From a checkpoint of a small transformer trained on Wikipedia.
Size: 14 heads of 32, 61.8M parameters.
Architecture: RMSNorm before each block, rotary positions, no biases in attention or MLP, untied embeddings.
MLP neurons of a small language model. Each row is named by its layer, matrix (gate and up: input weights) and neuron, and shows model dimensions 160-255. Each number is 500 + 25 x the weight over its row's rms, rounded and kept within 0 to 999. Numbers have three digits each. A neuron's up and down rows have the sign that makes its largest values positive.
After each neuron's rows, "fires on" lists the tokens most often at its 100 highest values on Wikipedia text that the model never trained on; "fires in" lists the words (lower case) most often at its 100 highest values on Wikipedia text that the model never trained on. A number after a token or word is its count.

L10.gate61:508504517468473473517483490514456513525481494471500490514469548490487474459543562485541488503504442514547502474496480507497482499569483519506503510489469474476498451472513493520457484510530518517473523554513511516480495509503497486556483519527510516527498476532514483510507534489529505519
L10.up61:548485517490512455477523490514493500478521494473527452501531509507499514492480521484569451458501490516542507520516495462506522471478475505555459535563506510494481476496503493506493533465473520531504488440499464468504519550504500492489508525491531490496497507535498516485521490486477469478
fires on: " the" 78, " early" 7
fires in: "the" 78, "early" 7

L12.gate438:443476503503498484496489480496510511503533515502480496501464530525484560500458463478508520508479507458478433499461516483527506517479505511467518517471530466483510431533527466520497542494467548504513552503539545520506531469503482502498523509511483513501541528478545479482517505443493526498
L12.up438:486484460495506493505508490496516499513502471471523518513520501490546458519490472497486512490498493482527475520480455493514524495520444479470478490526489491488534531504523515469477478488528528480481491497511498530514510511508529472458468536513506498475523498498536493548479525482501509508
fires on: " is" 20, " was" 13, " were" 11, " has" 8, " had" 7, " are" 7
fires in: "is" 20, "was" 13, "were" 11, "has" 8, "had" 7, "are" 7

L5.gate344:498462516497495558526515437479490465489503503492504513544461493508482452529507508503520528494474534483499482480502488493505508476483477478500453490483515496479495533481456488499496474477478497522509499511466486474515484509518504506491486514539485482509491482510507476543508478477470460505
L5.up344:525513518505501512550504473499483480553506515497495478516468482491487498525538520553500484536495505495519484489480470526482509486531508506498460502532499531505517486472477512478528489500488524497519489500472480471471479471520496484471516501490482518500525508541550493485516460509458503512
fires on: " to" 25, " the" 20, " of" 16, " in" 8, " for" 7, " with" 5
fires in: "to" 25, "the" 20, "of" 16, "in" 8, "for" 7, "with" 5

L10.gate346:522518548528510514513533499445461534530495499520480501509521473505537446509494467473517455482496516493479484506472472485478439510482478487470501497502557522463546442500475463423479523493509495533542469506520509495440509497538516479495492493510515477491492493491481464545510470499504488521
L10.up346:517467502505487507497493530466457482455505504496492469533540519506490470517478489494473465519473466526519481471499498517479474478468532553527474526501483454492500504515497503539551519505542524473483475543488524500518491519454495501533508498469440523442472523503507496462521513470506548447
fires on: " it" 49, " It" 26, "It" 7, " himself" 4
fires in: "it" 82, "himself" 4, "there" 4

L5.gate282:490486551518514476468509493470479539537488529473493487524472536510495524473503519486473460492443469478452455512522495533479524494515481516511494494509484491511477513487509488517486483517505518463538535468520489501528521500486466518487487532495466454498511505507488530533485486476507500481
L5.up282:482495450520478514481498493472465546589517506531518520522507529531504483499511488491505486441496521482506460503458517528506489520487517512476490446482514485516496510499462499482518503513507514507507490482509520506522517492553475496482491543489465477509524483523534517514509492455459497503
fires on: " is" 20, " was" 14, " were" 9, " been" 9, " are" 8, " be" 7
fires in: "is" 20, "was" 14, "were" 9, "been" 9, "are" 8, "be" 7

L10.gate508:483538462560523513512507550502503491537457494513514493521522502542514534511529498474497517511495523511458563482514438470496460488481463468464523526472507495496493475501461516495456463445508479521502511507512513483484531513518512510500479476520500505504543504537541483458515514476532536491
L10.up508:466453512467497539498475475539487465504522482518522499500513484500463501511524477495494531520491485467504507485441518505483500483518487502521511507496475503461478500478501518510475508504530525493466483530517463517468472527492506518526523493461522476479492481493511465485461493472521493527
fires on: " in" 20, " a" 18, " during" 12, " told" 6
fires in: "in" 21, "a" 18, "during" 17, "told" 6, "an" 5, "at" 5

L14.gate495:517490476504512489476505504512492485534517480488466504497488504467503519467478531493491513531475517489524516479478495480503507517537514454485535473489503551495514529531474423477486506454507504491521466508535473521509426508498530477479531500507517492482486506496487475483508488508502491505
L14.up495:452473537490544479511483509490507506482505531459502496482515490483491541536490511505493541520526542488501498502516522527490487487516484500487494502511525481515512515479492496500481528527508528512478510482489469466460483506518423536522485496538497502500557525463466523464495476506480504491
fires on: " by" 22, " of" 20, " at" 12, " in" 10, " as" 9
fires in: "by" 22, "of" 20, "at" 12, "in" 10, "as" 9

L3.gate296:466500448497456457491476479494527514498489511531505520470508477484521490513501493466490462483455483508523515542475481514485461541510497464479460517514485483493488498483525512473497494517503498495540468532533491465474441467485470513517530483501523439497529468492489478569519546519486561484
L3.up296:462495491486519503474497474497473473467514527525534502511473539527478495507468494515499480530518467518504494522532522497489479514493496480507476545510487429497461475484459528461528488481512484529524479489501549487529511509464509543522546504500491502530500489519566506505507479476532507477
fires on: " and" 44, " such" 25, " so" 15, " So" 6
fires in: "and" 44, "such" 26, "so" 16

L17.gate112:536542459534527488489518512478494479452484487504515516494504475495508450527474458506492496542538518469527513531516494485550501500519491492546508510504504508485521528518477532477522484525497486512552477474499467473503520490524497480521483529485477479477473467463480486501505509525455503453
L17.up112:501528489499475514522486496487500491483514477510528535490494551505490456523483490521489519492537510455486560505469536452569533498479486512490517487529523511484449539527496504493506514519507479513521483450475484457479493486448478520489509514484504480481508500511488476524504466458489524480
fires on: " to" 31, " and" 10, " also" 6, " that" 5, " who" 5
fires in: "to" 31, "and" 10, "also" 6, "that" 5, "who" 5

L17.gate197:519542521468514468493506505473461457503469538516497527485481521519482482487503525469470466508521505505491538498481502503461475471503501532538497535527515536475522486535522505546473512504481483510479489501519473483488496485457451476500525503516468516538451488430498532520513512506517490473
L17.up197:434533522483489485495492521540495511523462514516543515477564491507519520506524473498525489514486493549528545524506471523557480464469526428483484490533483478492488500518465507516471482499492482523518523492502500509478467504502515525484489477463503521559530506540492513530519510478507506516
fires on: " to" 30, " would" 15, " should" 9, " not" 7, " will" 7
fires in: "to" 31, "would" 15, "should" 9, "will" 8, "not" 7

L15.gate148:508523484480518488512468501493499457528525440518468534497459555517532467541479477490501522514519478495507531466467515533507479465521516504536552514476517494457519501474458484479464502528517531444461493499533503499490455539488526527482506460527492510489442481511531485459541499541524451472
L15.up148:519488511492512499520485494527502532523501517484460503485474499494503480538439473519499480528498522462539492503484494514517527545501504526514525493546496465523510502521485462472503507505476504517475517470522554458498513490515478471455503516478538486502488528497484506477504522508517502489
fires on: " as" 22, " in" 17, " on" 12, " a" 11, " at" 8, " As" 6
fires in: "as" 25, "in" 17, "on" 12, "a" 11, "at" 8, "during" 4

L6.gate137:499541540500461534536504521540477485513500473492508521466538496513519502503531464533500506533473478484457518490459492442490483483523503563470481513465541503519456527514495489507502487545482465488519520511465519528494487483475515514509497476469511506485485466493477471512494452518482518528
L6.up137:497506490498507545498475477527478475456478509515529500538507486492516486523537500472529527528468447504464540419513483456517506465488565509499525519506473479463498514454528454494495465506512551488510484561469499530506526539511443526495504482494488484467490519474483481467525504464544510516
fires on: " the" 39, " at" 33, " of" 9, " in" 8
fires in: "the" 39, "at" 36, "of" 9, "in" 8

L10.gate308:502489510525514511508468527484513535482484482506518502527525508515473466476467505506544479519497500522492542514514476516506453559550486450524507520463477510533513504509495450473483481507491494515518443524497496497518487483513455484515516535457527453517503505488509512508477510526500540491
L10.up308:478548532474556467506528502497510492517470491513496487520508512517477471501519500513478501495505528520506535523469532481507514494498528485441566526481497491503456473525491487512465485527497494479578523487480508519515493516501543446497493479515526523528555529463486511566488475516520511495
fires on: " for" 35, " of" 31, " to" 16, " with" 4
fires in: "for" 35, "of" 31, "to" 16, "with" 4

L3.gate253:529484491492438507509502485505527538517507555459516558431514521478507481523519536485491506506525470482480497493480498486456462524468484534546519493492479492481511515507509505502513474495502521514499524484467524534513467468548501485507483511517520501486461509526523489485535499533474492518
L3.up253:511532485471510544527496431527473466483531465498521513539525504544491503525475444488509539521492506481517527512519545536485532482485486481484517504488524504498469475492463475502486504449487508497493505490493517448468482482507510500529495515493516488475518485458493501483506498536495485468
fires on: " in" 27, " and" 15, " is" 12, " are" 9, " were" 9, " was" 6
fires in: "in" 25, "and" 15, "is" 12, "are" 9, "were" 9, "was" 6

L14.gate236:472568479475471441517520490479471532492492516514510520495534463464526490535509470495500502522496494544490514520483506492535535496503495514487476480456532494465503457501509503461497503529484473505478487502511564510482505498480483538512541493501482524540544495516525471487481519487504462457
L14.up236:462495497475506519494511540489480505488504495525468517510489480508468476497506484485508485510493506493508490504506485502547504497458532458503519546521537552441489462526502516488475492540540478512491476487484490498539536487490475447483528509454506484492521509447514490524462481498460512477
fires on: " in" 23, " of" 12, " had" 11, " for" 9, " Total" 6, " to" 6
fires in: "in" 23, "of" 12, "had" 11, "for" 9, "total" 6, "to" 6

L4.gate465:492513504514513516499486486474504479462492474516510493500522482480475480514473489498524489524497505472492541531496500486508549502571486455533488481513549514535499513524541502495508483506498502486495543509481484498482487481450507518498482503455532463455491540506507519494520515526523481510
L4.up465:477487512491531525493494493527520459513559502504535484514473498491492469471504495496525492490506452506463489522495462431513456515485494468531456524485509565508472507465507526496513532506520537558475506467521555440472497522423497535480512513507493494486492495464515488506488512510519522496
fires on: " and" 31, "ly" 21, " so" 10, " worldwide" 6
fires in: "and" 31, "so" 11, "worldwide" 6, "therefore" 4

L4.gate522:510551499485502501482479473490454476531484456471477523489522528508469462477497503488488536466505496537516494484436524480537507478459535520486448505488541490486494534522519477515520474492465493457482529498509508522474494511551516520490458508465542517433523476517454501482485512483520494469
L4.up522:506511487519480497520515482474492495546557478470546506503488477500538529445510484500474501538528524504496496485444467468495517508435485490482500515492505528459479480485504549489497523491511496477514517555446530491527514491476510512476468482493505525461507519496505466496512474468498500504
fires on: " a" 31, " its" 17, " to" 11, " their" 8, " an" 8, " his" 5
fires in: "a" 30, "its" 17, "to" 11, "their" 8, "an" 8, "his" 5

L13.gate118:467548493477484472476512497496483550496536507496481505500510457558538493548544463471521481459514484490508498509475505557515493497489543479492484511505508479499558461532515471481527510499517528525544442529499484482510491530479520572490478507494474527502527491464508501494481519506474495482
L13.up118:482550491513548508462477492488484482519475511528468535531506520508510535511529505503533492524536501505516498489449521537535467479515514502438478509485501492472499490448503470484498490504519497499511475525452545509506548529441468513454504496491481533476515521499531490491508521520541491464
fires on: " it" 28, " It" 18, " This" 13, " this" 5, " That" 5
fires in: "it" 47, "this" 18, "that" 6, "is" 4

L12.gate223:492510485482480445511554459491489501533473508494480496497493507513468505516507533518530500484483492513508529511510453466522513494539482488549494498459493511476489493563482486497477496533502517547560484529485496496515511498495493510521451496491515553463471495494528511487500455524507481454
L12.up223:464498515515474505519560490475500510554489512541499445481466493506455527485500501516545495486525499522538502499522483482534493534468533484507492474451445525451541516507546458513492507524494505527494539500489508510478489536537514509517500526507456500472457467497541473509488448526533493459
fires on: " the" 74, " each" 9
fires in: "the" 79, "each" 9

L12.gate101:504475510476577517537480524481505517489461471508551495532503497504498506479468486473488495482509504532506505540543517504507504491484549483525526506471527470505497491520481513506490529480510511506482493522488521504527532517514520542531489535513482504521492517459524493521504465494486525501
L12.up101:498485458510491462470478502507463485493513485527507532528512524532487506468478522524533542478521514522507474549517502522505496504480491484473451531532537509482517479479483554481533502447480493556513446500458497517486528524478514522520511493491509503521528532473495483505498490547515554550
fires on: " has" 26, " had" 13, " have" 10, " having" 6, " sexual" 5
fires in: "has" 26, "had" 13, "have" 11, "having" 6, "sexual" 6, "won" 4

L17.gate14:489549522508520451458512519498497540537497508489521493527505483555513484494483506510504495524442533492454540495523472511479515524514487445518530500471487489539498491467502502500481478511519494500516483487492472501501511547507482524559482468528507494511450512538510453523476443503474509483
L17.up14:485534492482511449519502494492526503522480570465475476487506529506506462489473481493462466501553524524477496530507532548524494525518495513520527526473481485478468497491523502504488482488520503532527533507493493500516520487503536450510488512505499492480513451501495471490492500489540486514
fires on: " at" 25, " to" 14, " in" 8, " started" 5, " began" 4
fires in: "at" 27, "to" 14, "in" 8, "started" 5, "began" 4

L16.gate16:509475495469508491476488503507508471501525481483488497499473480498532528485532513525510466480510487507499491514525530515474500493484516493525522526539498470458528518510500500540506522505521516517520493498518489507494492482564487475467481543516524519470473454466539508521522531507494463505
L16.up16:546508482517479501542522518532516464506499500491452503532489480512497508493552486511512514488509487509497531520502524486508515491481487491447533548468485532458471509535502497471483465481475484495505484466521492478531528467520495510447477496521491485485466446446506502499456498522512470502
fires on: " was" 45, " is" 17, " been" 4, " were" 4
fires in: "was" 44, "is" 17, "been" 4, "were" 4, "music" 4

L15.gate510:497442512529439479531522482492513475528547481424525516494497522500494479523486496457495482495484456506522495496465549524488507463465476510525483502506509498500531507518508450470509509508470479508500530526489520530513464487549496434487473526518498504492432464455539515475512520508487511546
L15.up510:512531497506467473475487488467511485489507477505486486501513506464498481514453465476523484504510465516529491493513481529500497495518486501542504496531492539513535503529481493497466475457529506511492540522536480476529494517476510479527479526531532514501523476553536496519497475515489465497
fires on: " is" 36, " are" 13, " became" 10, " also" 5, " a" 4
fires in: "is" 36, "are" 13, "became" 10, "also" 5, "a" 4

L6.gate327:526539488520491512488536458472586486536509543490446485486486493482503468490533534462495521558493550497499454476487474533476518478485557503502523528528508542471501441503514453513484506499501523480507465502471492463516483493468490470536428512540535509534517498496503526497525477533477467472
L6.up327:501519480502482476488511486523529451505518446501505431525516491501462476494498537445515509472483498520492509518464477538498501486519515523452503524497519503488510470537489429495460481550474535474518509501491488503553513466488501485550477482516459470527515465517470505466527505503464501485
fires on: " the" 87
fires in: "the" 87

L13.gate559:514472505519475504482502497470533494460500546473435473515531495500506504532496489483476518532469472515469528468565479509533511485549500524491520526553491513488533480518450467495444482483525507511515435491516513489523490509505539469477492542515517496519522498509531488485543478505511507461
L13.up559:464504552497485529492530506479492483505503492473523482493499503500473499486483478486478469492507483522503542516506490487511543514518482543512532469506504487537513507454529513459473462475457499505506497503471453502490488486483546492532486516528498492520508472537488512526545479500522498523
fires on: " New" 41, " the" 27, " The" 10, "s" 4
fires in: "new" 43, "the" 39, "s" 4

L17.gate153:516529464468525517520550560535512480520534482491483504509516518524509536465575485523486492508478503496518532541519497471461515532499526522505478543519525451489476514472507463478537452493513534513523491494501502477528526496528508482463518527486483455505516527530516451475511475540510493528
L17.up153:479473486456481489500480478445480476446564519478486491458500469548486483563491522506540481525567488447511478489540491500536493524506507520531495521482572482480520528513499476471491498513525464457494499506514466511496478509488500486513490515464511508515520493469515506491503492488509555514
fires on: " the" 45, " The" 26, " Los" 8, " S" 6
fires in: "the" 74, "los" 8, "s" 4

L7.gate360:446519477517462497536499518491471475493468499518472472484535490488487517570474540482477530523484533480555487499526471498498495519487487496500532494477497532464507520506477487482481512486514506488500489484474527493469485510503482486507481526474451545505540473527515474523491507520532492516
L7.up360:473508463508479521549467541527523483543462503489472495535482512491475504535468523498494500513475502471506486454455481479487479491498494494541479474519473570509523471535471540528512501473523510492523507538492519479486463495490508497495513491498463518504491480527539481524518541489514482523
fires on: " in" 30, " to" 25, " during" 11, " by" 11, " for" 6, " at" 5
fires in: "in" 29, "to" 25, "during" 11, "by" 11, "for" 6, "at" 5

L17.gate220:492468503522548472503487478535535504507463485485486529525477528487486490472524460520518501515521478531462504470491528523534469488511520491468479525512486534460503489482464482446487493484497452486513487500485459516506554469479543478479495484515496505493497457502528475499508509504462532475
L17.up220:509517509478516485489540531482497546506482518509499490482491515521542497517474471534519499495494503474542523466478526507488508485504522465456506514515499510521519491491497497523498479504517483524495491552478510500483479516464495499508524556473489462494491491490519498510512510499485522485
fires on: " was" 28, " is" 8, " top" 7, " were" 5, " being" 5
fires in: "was" 28, "top" 13, "is" 8, "were" 5, "being" 5, "not" 4

L12.gate119:479505525534524494536483503522512520485481522511508484486555505527478458507489471516480492484422512540556510486493490526510480492531486509498537503528511504486474476530511494503458489492498503485536511535479495506477527517475495494494484489475498472484513512486486451537474528516536550472
L12.up119:490493497501565468493509494502484479537511469527489479487496508486507517512502463493515492508489528436496449542500530526462474520527509514465538506527489522485488460518533525479476486499518517497531502505526477510479508547498517479536524503470525487503508476485480521494465475510490504457
fires on: " to" 29, " for" 17, " of" 10, " through" 9, " from" 8, " via" 8
fires in: "to" 29, "for" 17, "of" 10, "through" 9, "from" 8, "via" 8

L13.gate499:456542511476518525491502530525497482485529497475498494496487490518495512522488512429525505521470493524499527514487482525519459505525498528501510478467511522477495487534550508449486490482501502465528496480470509518444485479502472501478501467505504516523516501492488524512474486511464516436
L13.up499:519476523515521517501521503476499482518494480537481494519493477489495438458505490535499508507499518462437483510525528467503492491522492469456514479495523489506473462524480571472540515504505498518543455511461485462539480518487476504463507449503511497530503463474502499519482521504557498471
fires on: " of" 39, " with" 9, " to" 7, " and" 7
fires in: "of" 39, "with" 9, "to" 7, "and" 7

L12.gate556:506536516497529501521480464524475527485487486487508540481492484525481490490490567516461492538490461503551471482520470485491543537527512478516534523481519445448486480474500492482433493464512481487536484492507489491504507494479479479523487466505466483486491478499550486491488452503513499489
L12.up556:469529536490527538465521501481480511512504485504512472539450501521467525483488555546541499487528495502478479469465508550520512519489532531487493468487507530454472480540475504459535487463507527447504529475524450506522444528513504504493500498454511504508473458547536515511506490508505509484
fires on: " to" 51, " would" 8, " its" 5, " the" 5, " of" 4
fires in: "to" 51, "would" 8, "its" 5, "the" 5, "of" 4

L4.gate284:480527486481480494515491460524492473424490497474525485489495483512485506520465519551498483515472508487488507494472454506529511494468519476492508460482511494494518532531476464486496486494480502491521499484458468507495495504504509516538478521515499516467463482525489465476502496553511448537
L4.up284:538488451499490506504478467484561506535491494510495514472495534484536516507475541517558513494486490490512571498438503533509475482489520503492526499533501494538508524492483488516519511500515511537476502523469493462501538504501492517476491516509461495478501477509540509505515478517468493506
fires on: " and" 22, " in" 18, "with" 8, " to" 6, " as" 5, " between" 5
fires in: "and" 22, "in" 18, "with" 11, "to" 6, "between" 5

L15.gate59:493472484458544495493480486494504451493470511486523473495495479507508513525475483468491483522565513500473530493527525540488497481485512493504490480515507476539493505515518520528481531490461489510491528474533482469493516517492476525462480493511474479518509489499507578517573474518533492531
L15.up59:499539508533519520490454513524475537489464497505534529480495500498455481489573518492500488502441518538489549508496485491486497487531493494489459468545518435474494526495542523492522505506506467486512516501488478537533494516468475540492513515505497502502474475531478474451509484554489518478
fires on: " would" 23, " not" 14, " may" 13, " to" 11, " does" 8
fires in: "would" 23, "not" 14, "may" 12, "to" 11, "does" 8

L10.gate321:504517548536453492533505497514506483432490492482498541524503497491498513479504478472481562455503535514519529536515465503484509528518505530476513506447496502487508470548525527492489484491521512521510534499491521513523489538485465479505535481480492463483482530548553493515454497536502507508
L10.up321:477517510545498487527558488498465519535531468526492459461508510524441492508450498525531505476504497483457521514498486478481530473472496512488484538488540502510499536483490490524485458518531555546493450472496494521483507500512519556508517523542507540464495508505553452483492448450473490486
fires on: " the" 98
fires in: "the" 98

L12.gate114:524484521480534480470500488486494510531495514508489520497493493501533502540524511473489454516470486503479506478489485534487473488514489450506479475523502505491492491484447520454494516511504501506480482481489505470519490521507444516507503521478524498509513471487477456511491464503533517488
L12.up114:494524508478483490507488479502504464538500528500535502511465484469476517486473492513500515461498497480477525487540525523526473492512513490514499500453477503476484452482491510461502503494501479482470521511507508541524483525476503462496523493515487526492531543516542523508521496490486474520
fires on: " to" 42, " of" 39, " in" 8, " into" 4
fires in: "to" 43, "of" 39, "in" 8, "into" 5

L7.gate394:456477505438486499520530495478517497517491473473493509527486502507482501487553498480491518495446529518483486457504499456503497503470511530476465510489506476508556472513503465469506529475487533533466513504546517540501467475478486507502529511516540540437474485526502440505455505505489493549
L7.up394:465467509460482501536495500524485479484511497512514452511500483550455542491513546508450538481523480486535494522507479457483501514505601475467486480519463501474476479493525459443477519528545514496492514524505487506500522494523456543491520516501524483496490531526474510459502524535510504514
fires on: " in" 35, " on" 15, " a" 12, " to" 10, " the" 4
fires in: "in" 35, "on" 15, "a" 12, "to" 10, "the" 4

L6.gate131:515479510455516521472508552527483482529517467471529502497477499503478542538503499523474472476493528502528491542522519501426517485501516482517540502511468483491498487459498514441511535494534532463500497538539495522514500504509488530510513470480518523436497516484494534509474454498517486491
L6.up131:511495479475512481484491480540509528499497511457499477444469512516504542550533546486513452496484469417517478487513443486473519478519509516512529455516498508519467494508491491524516527503530500482497489509528501464555507484510495507518539470469487439512486470519496532524494460498478498545
fires on: " of" 20, " during" 18, " in" 13, " under" 8, " between" 6, " on" 6
fires in: "during" 21, "of" 20, "in" 13, "under" 8

L16.gate235:513450487509523521495555466492539508495499509495529478517489499486487527499455523467459478470494491505452476527481494511495509485510470511485507500528488518548505509528546461473517519497509505472437530482545488546469519523522493483494519511497502485448499529511461502534537519489500497486
L16.up235:506469484492458477551493469517508474515527542516506462479508549502531494494491510482483486487542527481508545500508506468490521485445518528522452535531517464481528516524511512486511472501463501472508502520518497500486485475509546455461456463499514476471512525484553505527479539520500497542
fires on: " had" 32, " was" 20, " were" 9, " been" 6, " have" 5, " newly" 4
fires in: "had" 32, "was" 20, "were" 9, "been" 6, "have" 5, "newly" 4

L2.gate403:490477515460502472458472500536517570496510534484534526547508512459518525509507523500531479478505498489474495492496543499566511524503466503511475527553510461497468506534515522479522510498485484501557503500465497499446511504444476490511510556484476489497494491523462487503476509484501516471
L2.up403:481460476477508545466520509527478578505491485502506528422530477496498474538484497504526522447473513483545522476476503515493533538485521512547493464505542498481482521556473537520493515516513475465535501525463516504465476449555452467441478512503497510470498526463516525539527564470512534507
fires on: " are" 46, " were" 33, " These" 4
fires in: "are" 46, "were" 33, "these" 6

L5.gate158:499532520429505490541486541532481493554502528462534489489534502472500469497438509523480512487507452468506484519518468462547528514504493541541498525475524508509495504497496490504499489473496493477505494483487499470517499498521467504504510491532512543470490482476478517483489511507509470482
L5.up158:517469517485485488503517505509481509504517512453531480485482509474478478486470490504532445475513486449507482517511504505532473498474501507493464533512490501466474497487467539488501492469525529467509511501501494503532486526482521500526448531534485494505504471487519523457504497514532492528
fires on: " a" 43, " of" 10, "a" 5, " an" 5, " with" 5
fires in: "a" 43, "of" 10, "an" 5, "with" 5

L15.gate350:507569485507519508511566492482511489538512487481519502490487539500452483480527482466483462478469490461492497486502457470493508489532460531488503518515494506492499497497506418485502515501499510497496504503509520491538456492463515509503492507506505512502525497462525484471514449530501524468
L15.up350:456464523501466474500539500469494492514507527468487445489524478535496524508463482487501485504472522501475487457475494490512484460562484515500463490489532472497506483496514491510503515513448563486531524449454492483495506519477496481467429505526515527501521501515520544489495477489515475496
fires on: " the" 63, " The" 16, "The" 7, "s" 5
fires in: "the" 86, "s" 5

L13.gate545:480517507508539514511490576516484501498500462529532494486505488512466523499517496489497483469517491492491496534494540519499502492511560474493519501494561493478456508512463510490490483485490523482540572485471536495558480519511472509536481518503518482494451486472530504504506570522458494531
L13.up545:531497500493523490458474494510489461485525505560507494508519537487442534488483445522465551521498504515465522480434516543490501499535489480504528474519509507473486511470517455466489473503519499471472467503508517458467499447528486535505494496502492510513522493479513510505486507524491499534
fires on: " is" 59, " has" 29, " have" 6, " are" 4
fires in: "is" 59, "has" 28, "have" 6, "are" 4

L15.gate305:514478478518490489502475517520497462476491486517502489508443515516520486449449503487497477471523540519484509503454510493470479499505491505476445533497496480528478503525499550513448544457493536520526520529516496499505468430499490514552526562472494416509526523484492487505532466429515526511
L15.up305:502500468517462520505515483516521504475490510474490523498491533510538507495489498510503531451529510526522522557495558490542464492445521531497454485508497487502494479515518535496535518473480545503456499565472483512547503507523469444532471492491520469477516513485475473461472501449503499483
fires on: " has" 20, " have" 18, " are" 10, " had" 7, " be" 6
fires in: "has" 20, "have" 18, "are" 10, "had" 7, "be" 6

L4.gate411:531495485457480526517515505495479512481522489531537480498515506487499521482491490503519479504494518508510499438466514509533465449511495497542487488471499528533494479483511518521488496474487491500485490502509496512509477493522456509477523508520475552534523522530532525450556524528575526494
L4.up411:483497496459494482551498500502500500485469441510520537508507477475467471520512501525517475529525514453439502466472507502467497507503497461502524524514498552484490519554508551539546516500533546471533478528464492521497508510503465491527515530527545474518467488495536509486506513485548532504
fires on: " of" 29, " More" 13, " among" 6, "like" 5
fires in: "of" 29, "more" 14, "among" 6, "like" 6, "and" 4

L13.gate167:489513458513466456498499448479478481520462481496510495525500507523471520525488533503520471547461461471515517489501484479468498525510540532513477522506469467501490535495480493506487502482476573512498491445475477478491469478508473527487455476447499487458502489480507497529530469485532556509
L13.up167:508501501457514513442570493488525534503505505527503541502485566513481549474465501490476517447515493477521458475544491520505451505539501528540490502522517496490498480473542497486479508534483528490512502513496508495488540520513515496478488510550476496500514480504531508442503496492500471514
fires on: " the" 99
fires in: "the" 99

L16.gate137:463518527508467486482498506514528477539476491495480491520542490493569507519489498501478524523485486500494533512459533533536533492514545494516458463531490502500502456499533529490462504520474549516458505495480478516537481569468502479512505449498500483500492521513510480517464474518546490475
L16.up137:507495530516508540490479549519474498492549511529492492487503502557534496545551468485522521513568463494528471502474443512512508534471529507515501495492501506479537495514479462504485512468535481502472505480460504505475492534490452510477583474497458558467520521530511511510528514503575472504
fires on: " was" 39, " is" 16, "s" 7, " it" 7, " been" 4
fires in: "was" 38, "is" 16, "s" 7, "it" 7, "been" 4

L7.gate488:477464473498493517497523483484520488532507456484494478480502480497512518534525477553509499495506556468561519524466514534483522452521513475503512499496501481499531516479492497526501529461537538418472518554538496491501484503512467469462506518510470463504458489485522463530483461502500461493
L7.up488:520483534473473529500502504488515495491531494506499516491517451525472488512502538522515516505489536490542496557489490522509535490507474514490516503508521486516466490497547510518560505503481508466479538581537500468489505533511463482523529475502520489489481529484505474484532448488515473505
fires on: " the" 21, " in" 12, " to" 9, " due" 8, " of" 6, " summer" 5
fires in: "the" 21, "in" 12, "to" 9, "due" 8, "of" 6, "summer" 5

L10.gate417:479539514537528483527540492546514489451456505480504505482533490515504472521548513504476498517571513510491488556503506530523486490468512462500507486475514481502521470468473442557478507480491499502546486525483461500520495496481521519508481515440457503455505515537527464523504540489464484471
L10.up417:515506495485503484479512500508488501485512511516501500508529518495515448499488512515542524503528498528509540506478469496484513494541453440475475475534479515554513492461485496504515515511485514553450545512457494491560485494510488497495522470506470526509490489460506484488469463487491479530
fires on: " to" 76, " of" 10, " in" 7
fires in: "to" 72, "of" 10, "in" 6